Weights of a small transformer language model.
Size: 8 layers, 5 heads of 128, vocabulary 50257.
Architecture: LayerNorm before each block, rotary positions, no biases in attention or MLP, untied embeddings, normalized queries and keys.
Training: 1004M tokens, 8031 steps.
MLP neurons of a small language model. Each row is named by its layer, matrix (down: output weights) and neuron, and shows model dimensions 416-479. Each number is 200 + 20 x the weight over its row's rms, rounded and kept within 0 to 999.
After each neuron's rows, "raises" lists the tokens whose logits its output raises most directly, leaving later layers aside.

L5.down296,203,210,174,177,217,194,195,190,200,240,191,228,208,205,192,187,242,197,207,228,205,205,195,181,214,177,194,201,190,214,200,219,194,194,248,198,201,194,184,182,221,201,195,209,212,194,186,175,230,213,187,202,203,229,217,185,161,175,179,208,225,217,176,178
raises: " Tony", " Nigel", " Michael", " Peter", " Colin"

L5.down652,199,184,178,203,193,211,180,175,208,207,235,190,234,181,229,214,218,177,183,171,217,187,172,220,194,195,184,176,232,201,193,178,185,200,191,209,213,188,171,191,194,226,176,191,206,218,187,155,215,194,189,186,177,200,217,199,185,188,210,209,190,233,151,162
raises: " by", " which", " since", " for", " to"

L5.down1211,189,179,183,174,203,212,189,186,213,196,242,250,222,223,215,199,197,206,200,209,196,200,205,184,224,214,164,178,173,193,189,181,220,184,158,208,186,227,173,217,231,201,223,237,204,202,231,189,217,184,221,186,200,208,179,203,198,187,189,206,191,198,202,198
raises: "ious", "ii", "hi", "ia", "ias"

L5.down4,203,179,225,202,162,200,198,181,201,201,213,220,198,179,199,203,207,184,247,247,177,219,183,190,178,228,186,234,217,209,159,212,203,168,196,196,169,211,162,199,228,162,177,189,224,189,197,176,196,196,215,184,218,197,228,197,203,221,194,215,203,186,180,187
raises: " of", " placed", " represented", " taken", " heard"

L5.down1414,195,175,179,193,194,200,192,200,202,185,195,209,216,226,226,195,206,212,187,219,215,233,191,213,217,195,225,208,170,214,149,169,175,222,200,187,162,207,184,186,181,222,201,164,232,183,201,192,170,178,201,225,180,193,214,201,228,178,215,176,174,215,246,187
raises: " hours", " days", " times", " day", " time"

L5.down473,210,209,200,195,199,223,164,197,203,208,220,200,213,198,179,173,186,198,203,186,195,225,197,209,212,191,210,210,190,185,196,201,212,197,191,219,202,206,220,231,194,182,225,186,243,185,171,197,205,202,196,207,181,179,189,178,207,188,226,226,183,230,155,203
raises: " was", " resulted", " became", " respectively", " has"

L5.down850,241,208,215,188,248,210,181,204,208,221,222,204,225,199,201,180,208,169,180,229,184,225,180,189,187,175,197,214,220,226,209,191,220,221,209,218,164,208,187,200,167,182,204,198,191,215,182,223,254,187,236,168,221,198,188,185,253,226,183,190,207,183,201,211
raises: " has", " offers", " resembles", " includes", " provides"

L5.down658,196,189,171,213,208,201,242,185,198,223,211,211,153,218,208,187,218,196,178,175,199,182,217,179,203,203,209,214,236,165,217,206,211,199,198,171,207,203,201,197,208,199,235,181,167,242,208,199,220,210,228,218,176,161,221,214,161,175,199,228,193,221,206,195
raises: "|---|---|---|---", "|---|---|---|---|---|---|---|", "})", " penalties", " lymph"